python train.py --bias="all" --decay_fraction=0.806 --batch_tokens=131072
MLP neurons of a small language model. Each row is named by its layer, matrix (up: input weights; down: output weights) and neuron, and shows model dimensions 240-367. Each number is 50 + 10 x the weight over its row's rms, rounded and kept within 0 to 99.
After each neuron's rows, "raises" lists the tokens whose logits its output raises most directly, leaving later layers aside.

L5.up1493:39 39 48 70 49 38 46 39 56 46 41 55 50 56 38 53 45 54 71 51 65 49 50 58 72 62 56 48 42 52 52 66 43 37 71 47 44 43 54 46 46 84 51 51 54 47 49 66 30 51 54 37 67 31 40 79 48 56 54 52 52 54 59 40 49 57 39 33 63 59 27 68 39 60 51 52 57 62 49 30 53 39 44 55 36 49 51 52 70 51 58 42 65 45 31 41 52 38 63 62 49 62 48 47 42 47 63 43 55 46 35 37 56 55 54 60 44 58 50 56 48 52 55 46 46 44 47 41
L5.down1493:74 63 42 61 33 61 58 43 48 61 44 49 47 37 62 49 56 65 60 53 53 59 47 42 32 42 48 72 41 48 43 26 74 45 47 58 42 61 34 44 63 55 58 34 47 30 57 46 47 41 60 48 39 50 34 34 37 27 49 56 50 58 42 50 54 51 50 50 44 40 61 36 69 37 46 38 65 40 57 58 56 63 46 45 52 54 67 37 64 52 52 36 36 59 54 48 58 57 44 50 45 62 60 58 45 54 53 49 60 64 57 47 54 51 48 58 51 33 42 38 32 60 74 36 62 47 59 49
raises: "ent", "ence", "aries", "ame", "ept"

L5.up2135:56 41 50 32 36 51 52 51 43 50 47 62 36 40 46 55 64 43 33 45 36 45 44 45 86 30 55 44 41 21 46 69 45 49 57 57 44 51 48 57 37 56 47 68 46 53 56 45 40 41 53 44 55 39 46 37 42 59 48 44 52 48 52 51 44 61 47 51 62 56 46 75 47 50 45 52 43 63 43 44 43 47 54 56 37 54 58 45 40 45 63 46 31 60 54 43 40 52 31 49 39 41 41 50 65 43 54 55 70 45 50 69 49 45 68 50 44 58 55 44 46 57 48 50 28 58 63 36
L5.down2135:64 39 62 36 43 52 52 62 51 42 54 56 41 53 47 45 39 61 53 53 50 28 57 48 35 58 38 50 35 32 32 50 46 49 55 49 45 65 70 54 50 35 54 48 40 44 34 34 68 51 48 47 56 51 43 42 58 45 60 28 36 55 50 58 56 54 55 37 42 29 52 57 43 56 47 56 38 55 46 56 58 59 53 48 38 39 45 44 53 47 44 54 44 50 51 70 49 43 74 42 50 37 58 41 47 30 41 50 52 50 50 30 37 53 70 39 47 44 44 48 56 50 65 60 67 41 34 52
raises: "ened", "ening", "inth", "n", "col"

L5.up1496:63 40 55 59 37 55 50 69 68 50 48 42 31 54 60 51 53 46 49 43 58 50 40 51 50 67 51 46 48 75 50 48 63 39 40 50 63 56 39 54 53 45 37 49 46 46 75 71 54 51 44 43 50 43 56 49 47 53 49 54 52 63 60 53 51 46 49 40 53 45 47 48 44 58 62 43 36 56 34 83 48 47 39 48 65 57 47 36 43 47 41 50 57 49 50 56 44 71 28 44 45 55 42 52 37 52 56 38 40 59 57 49 62 65 62 52 53 55 57 59 61 64 46 63 45 57 47 47
L5.down1496:50 53 74 49 46 60 39 26 47 39 63 67 49 61 52 64 42 64 59 50 50 68 40 50 53 58 42 61 41 57 54 47 73 57 59 48 46 39 61 54 57 41 60 54 49 35 45 45 48 40 56 73 39 41 48 32 27 47 39 44 53 42 51 48 45 41 38 59 51 44 50 65 41 46 43 48 47 61 34 39 42 41 33 61 59 52 55 36 64 36 40 30 50 68 50 60 52 39 55 67 46 43 41 57 46 44 58 60 54 65 54 50 55 44 51 53 63 52 41 59 43 54 77 57 51 40 43 44
raises: "ny", "nan", "na", "ova", "nai"

L5.up1497:44 48 27 63 42 37 57 45 45 21 45 55 61 22 54 39 59 50 52 58 46 49 46 44 48 51 50 40 55 58 49 43 37 56 54 60 62 62 62 53 58 54 56 48 53 46 55 72 48 37 59 65 58 54 24 63 41 47 48 46 49 58 52 64 39 74 63 60 45 48 59 54 40 43 42 42 49 43 51 39 55 59 52 49 50 43 60 52 61 57 45 57 53 66 38 55 61 48 50 44 49 41 69 49 39 69 68 36 57 70 54 45 49 46 37 45 41 36 60 46 44 49 59 38 44 49 54 44
L5.down1497:69 54 36 32 59 68 25 69 54 32 30 48 51 49 49 77 51 52 62 54 37 61 40 56 41 38 30 56 39 46 43 55 62 42 49 35 50 46 58 39 52 50 47 40 44 51 68 41 36 52 36 59 25 49 48 40 43 42 54 60 62 58 50 39 57 33 57 38 38 68 61 54 61 40 36 46 50 66 44 46 60 48 39 47 43 52 72 48 60 58 42 53 49 52 65 51 49 49 45 41 55 30 39 47 34 36 60 63 50 49 48 59 56 62 44 40 45 59 53 66 49 61 42 62 49 37 44 62
raises: "age", "ages", "tal", " whom", " list"

L5.up149:48 33 29 43 51 58 76 52 56 30 53 49 37 54 56 48 45 41 48 63 57 52 50 42 56 51 48 53 44 48 62 54 52 61 47 74 36 65 53 51 39 58 64 55 61 27 39 45 42 52 53 37 45 49 60 52 44 57 43 48 58 50 42 55 44 63 56 55 36 56 45 82 64 42 49 46 53 51 41 47 50 43 53 52 61 39 42 46 45 60 44 58 30 59 51 51 54 46 65 62 50 40 52 64 42 56 38 44 33 54 44 68 53 46 46 55 43 56 53 60 62 58 60 50 33 51 66 50
L5.down149:61 44 46 46 39 56 50 52 56 48 47 62 50 55 50 56 45 17 49 53 48 49 53 58 70 53 61 52 46 45 41 60 59 45 48 50 65 46 32 54 66 45 57 50 49 47 54 44 45 50 55 55 38 55 61 40 51 43 46 55 64 48 54 39 60 54 29 51 70 41 56 54 31 48 39 53 53 46 56 39 62 40 33 49 56 49 35 44 44 79 42 42 61 54 54 51 39 38 56 49 64 41 58 18 64 44 58 42 53 44 54 64 32 35 45 31 58 50 49 45 57 45 47 51 58 51 63 65
raises: "ks", "k", "its", "km", "ck"

L5.up938:60 54 58 59 51 56 52 50 60 60 45 50 37 69 47 40 33 40 50 63 56 52 44 39 58 47 64 37 37 48 57 62 64 69 67 68 47 51 44 43 61 69 46 46 53 46 61 55 40 53 50 48 38 30 34 56 42 55 49 51 48 47 67 42 43 62 55 66 46 53 55 59 68 54 56 50 49 41 20 78 52 40 48 65 56 62 51 73 52 48 51 44 49 43 56 65 55 51 36 63 40 46 26 40 43 57 55 58 60 44 44 36 42 45 43 31 37 41 38 50 56 61 49 51 46 51 59 51
L5.down938:32 43 51 37 60 51 49 34 66 72 45 55 56 47 48 43 34 44 48 60 55 61 46 55 55 41 76 57 41 57 45 36 35 61 48 64 49 56 44 38 41 59 51 63 52 38 50 46 28 55 45 57 44 48 52 65 54 46 53 44 53 81 43 52 51 40 45 38 44 42 37 42 41 43 42 48 40 57 50 38 54 51 53 43 60 38 28 76 47 40 50 57 29 38 57 61 25 44 45 34 53 48 38 48 37 57 52 55 50 61 61 46 43 51 61 45 51 38 46 60 62 54 65 59 50 48 59 38
raises: "uv", "ui", "ur", "unn", "ub"

L5.up1134:53 25 66 46 48 69 81 61 45 45 51 51 45 46 49 43 50 57 60 70 46 49 45 48 39 59 51 47 31 41 54 44 46 54 46 58 48 53 39 54 33 50 63 60 51 52 48 34 38 42 67 52 48 52 53 51 54 63 51 54 50 60 39 50 54 46 45 48 54 65 67 50 36 52 37 51 50 53 43 25 50 47 59 58 41 33 52 42 51 49 47 51 52 57 28 55 44 46 58 46 50 61 48 52 59 39 57 40 45 63 52 36 39 10 71 47 34 63 46 52 48 68 59 48 50 56 50 47
L5.down1134:37 42 65 64 53 41 38 68 46 40 41 69 55 32 45 51 42 55 42 39 38 71 24 52 51 45 47 48 53 65 49 51 53 46 41 52 38 53 50 55 40 36 51 48 50 41 67 46 51 45 59 45 57 62 64 33 42 53 37 69 61 52 59 43 60 47 72 40 67 44 35 43 48 39 49 37 41 54 61 46 66 52 40 48 45 70 56 53 44 52 65 57 45 23 52 48 59 38 52 45 59 31 48 48 55 34 49 35 36 47 46 62 59 53 47 68 53 41 46 43 45 45 78 52 65 37 57 47
raises: "ined", "ete", "ese", "ett", "ied"

L5.up490:29 21 36 64 33 51 47 47 44 54 58 55 52 43 36 49 31 50 47 51 64 44 50 37 53 40 53 50 44 52 54 50 57 75 41 57 34 47 48 54 54 51 43 54 43 51 54 43 64 47 54 57 46 52 36 43 39 64 49 53 60 63 46 34 53 83 51 55 51 68 38 72 51 60 58 66 54 58 51 40 45 54 66 57 39 46 65 48 66 52 44 44 37 49 36 46 80 27 29 66 69 28 53 62 58 61 56 46 51 53 39 57 60 44 59 43 44 56 52 48 43 66 43 34 41 45 63 48
L5.down490:62 74 42 50 47 53 45 44 49 54 61 49 58 46 61 55 53 50 55 55 38 39 42 35 61 55 38 59 50 43 36 55 53 45 46 56 62 68 34 50 50 55 53 59 52 50 73 55 56 55 55 37 53 49 53 47 49 40 59 57 66 72 49 64 52 23 47 60 70 32 54 41 44 55 57 55 45 39 44 55 57 45 52 40 41 36 36 64 40 51 62 60 41 45 65 54 37 64 55 45 41 59 53 53 49 44 45 50 60 52 63 54 30 42 42 69 48 38 54 32 50 29 76 62 42 47 40 53
raises: " Date", " Role", " Notes", " Year", " Description"

L5.up100:64 31 63 61 44 39 60 59 61 60 48 61 52 53 46 56 57 54 46 52 54 43 45 47 42 60 47 51 40 60 41 53 61 49 60 56 43 51 28 59 46 60 37 52 31 52 46 58 51 49 62 26 37 59 51 56 46 41 60 54 45 44 48 57 39 52 64 61 57 62 46 46 60 61 43 46 41 45 28 46 48 64 46 55 79 57 44 52 44 43 64 33 42 55 60 34 61 75 32 57 55 67 29 52 44 57 58 24 43 53 58 46 49 62 59 44 49 54 43 53 38 62 61 53 55 45 60 64
L5.down100:51 53 44 44 53 68 42 37 39 53 46 37 54 47 57 57 51 71 46 46 25 54 40 68 50 60 37 48 60 47 60 41 47 54 36 35 26 55 30 42 46 55 56 57 44 55 36 54 54 34 52 78 35 53 64 34 66 48 59 47 36 51 60 35 63 57 52 58 60 57 38 49 54 49 40 54 63 53 61 25 44 53 47 25 37 57 48 47 64 50 50 44 61 32 56 48 48 37 49 60 69 40 63 61 56 59 46 54 43 58 66 51 67 42 48 44 57 43 60 48 45 46 43 45 49 55 52 49
raises: "ria", "r", "e", "ep", "ena"

L5.up192:61 45 50 57 41 52 51 50 49 66 43 69 50 56 54 45 68 50 57 55 49 37 53 54 47 46 47 49 47 51 41 48 57 58 57 54 68 45 53 42 55 42 40 47 44 57 62 77 46 42 52 61 67 52 34 71 53 65 38 60 54 53 52 82 43 56 47 63 58 44 66 36 41 40 52 61 60 50 55 57 48 48 53 54 50 84 54 59 58 45 48 40 53 53 50 50 60 47 35 54 51 44 31 55 34 59 45 49 59 58 57 48 44 35 51 62 45 65 63 43 53 73 49 36 39 61 30 43
L5.down192:46 54 29 34 47 59 49 62 41 41 64 43 46 44 58 51 50 43 26 60 60 53 63 54 61 55 41 61 53 61 62 46 39 55 57 28 54 41 34 39 50 55 51 43 65 57 25 46 51 42 35 79 53 57 40 48 65 71 42 36 42 52 27 45 47 58 42 42 30 55 61 64 38 46 41 46 55 44 72 33 58 55 63 40 49 59 59 46 56 69 26 53 68 55 56 46 37 41 59 52 52 55 68 51 87 49 65 47 57 40 48 49 45 48 57 33 66 64 55 35 54 50 55 53 50 51 39 28
raises: "ric", "ine", "ic", "n", "rist"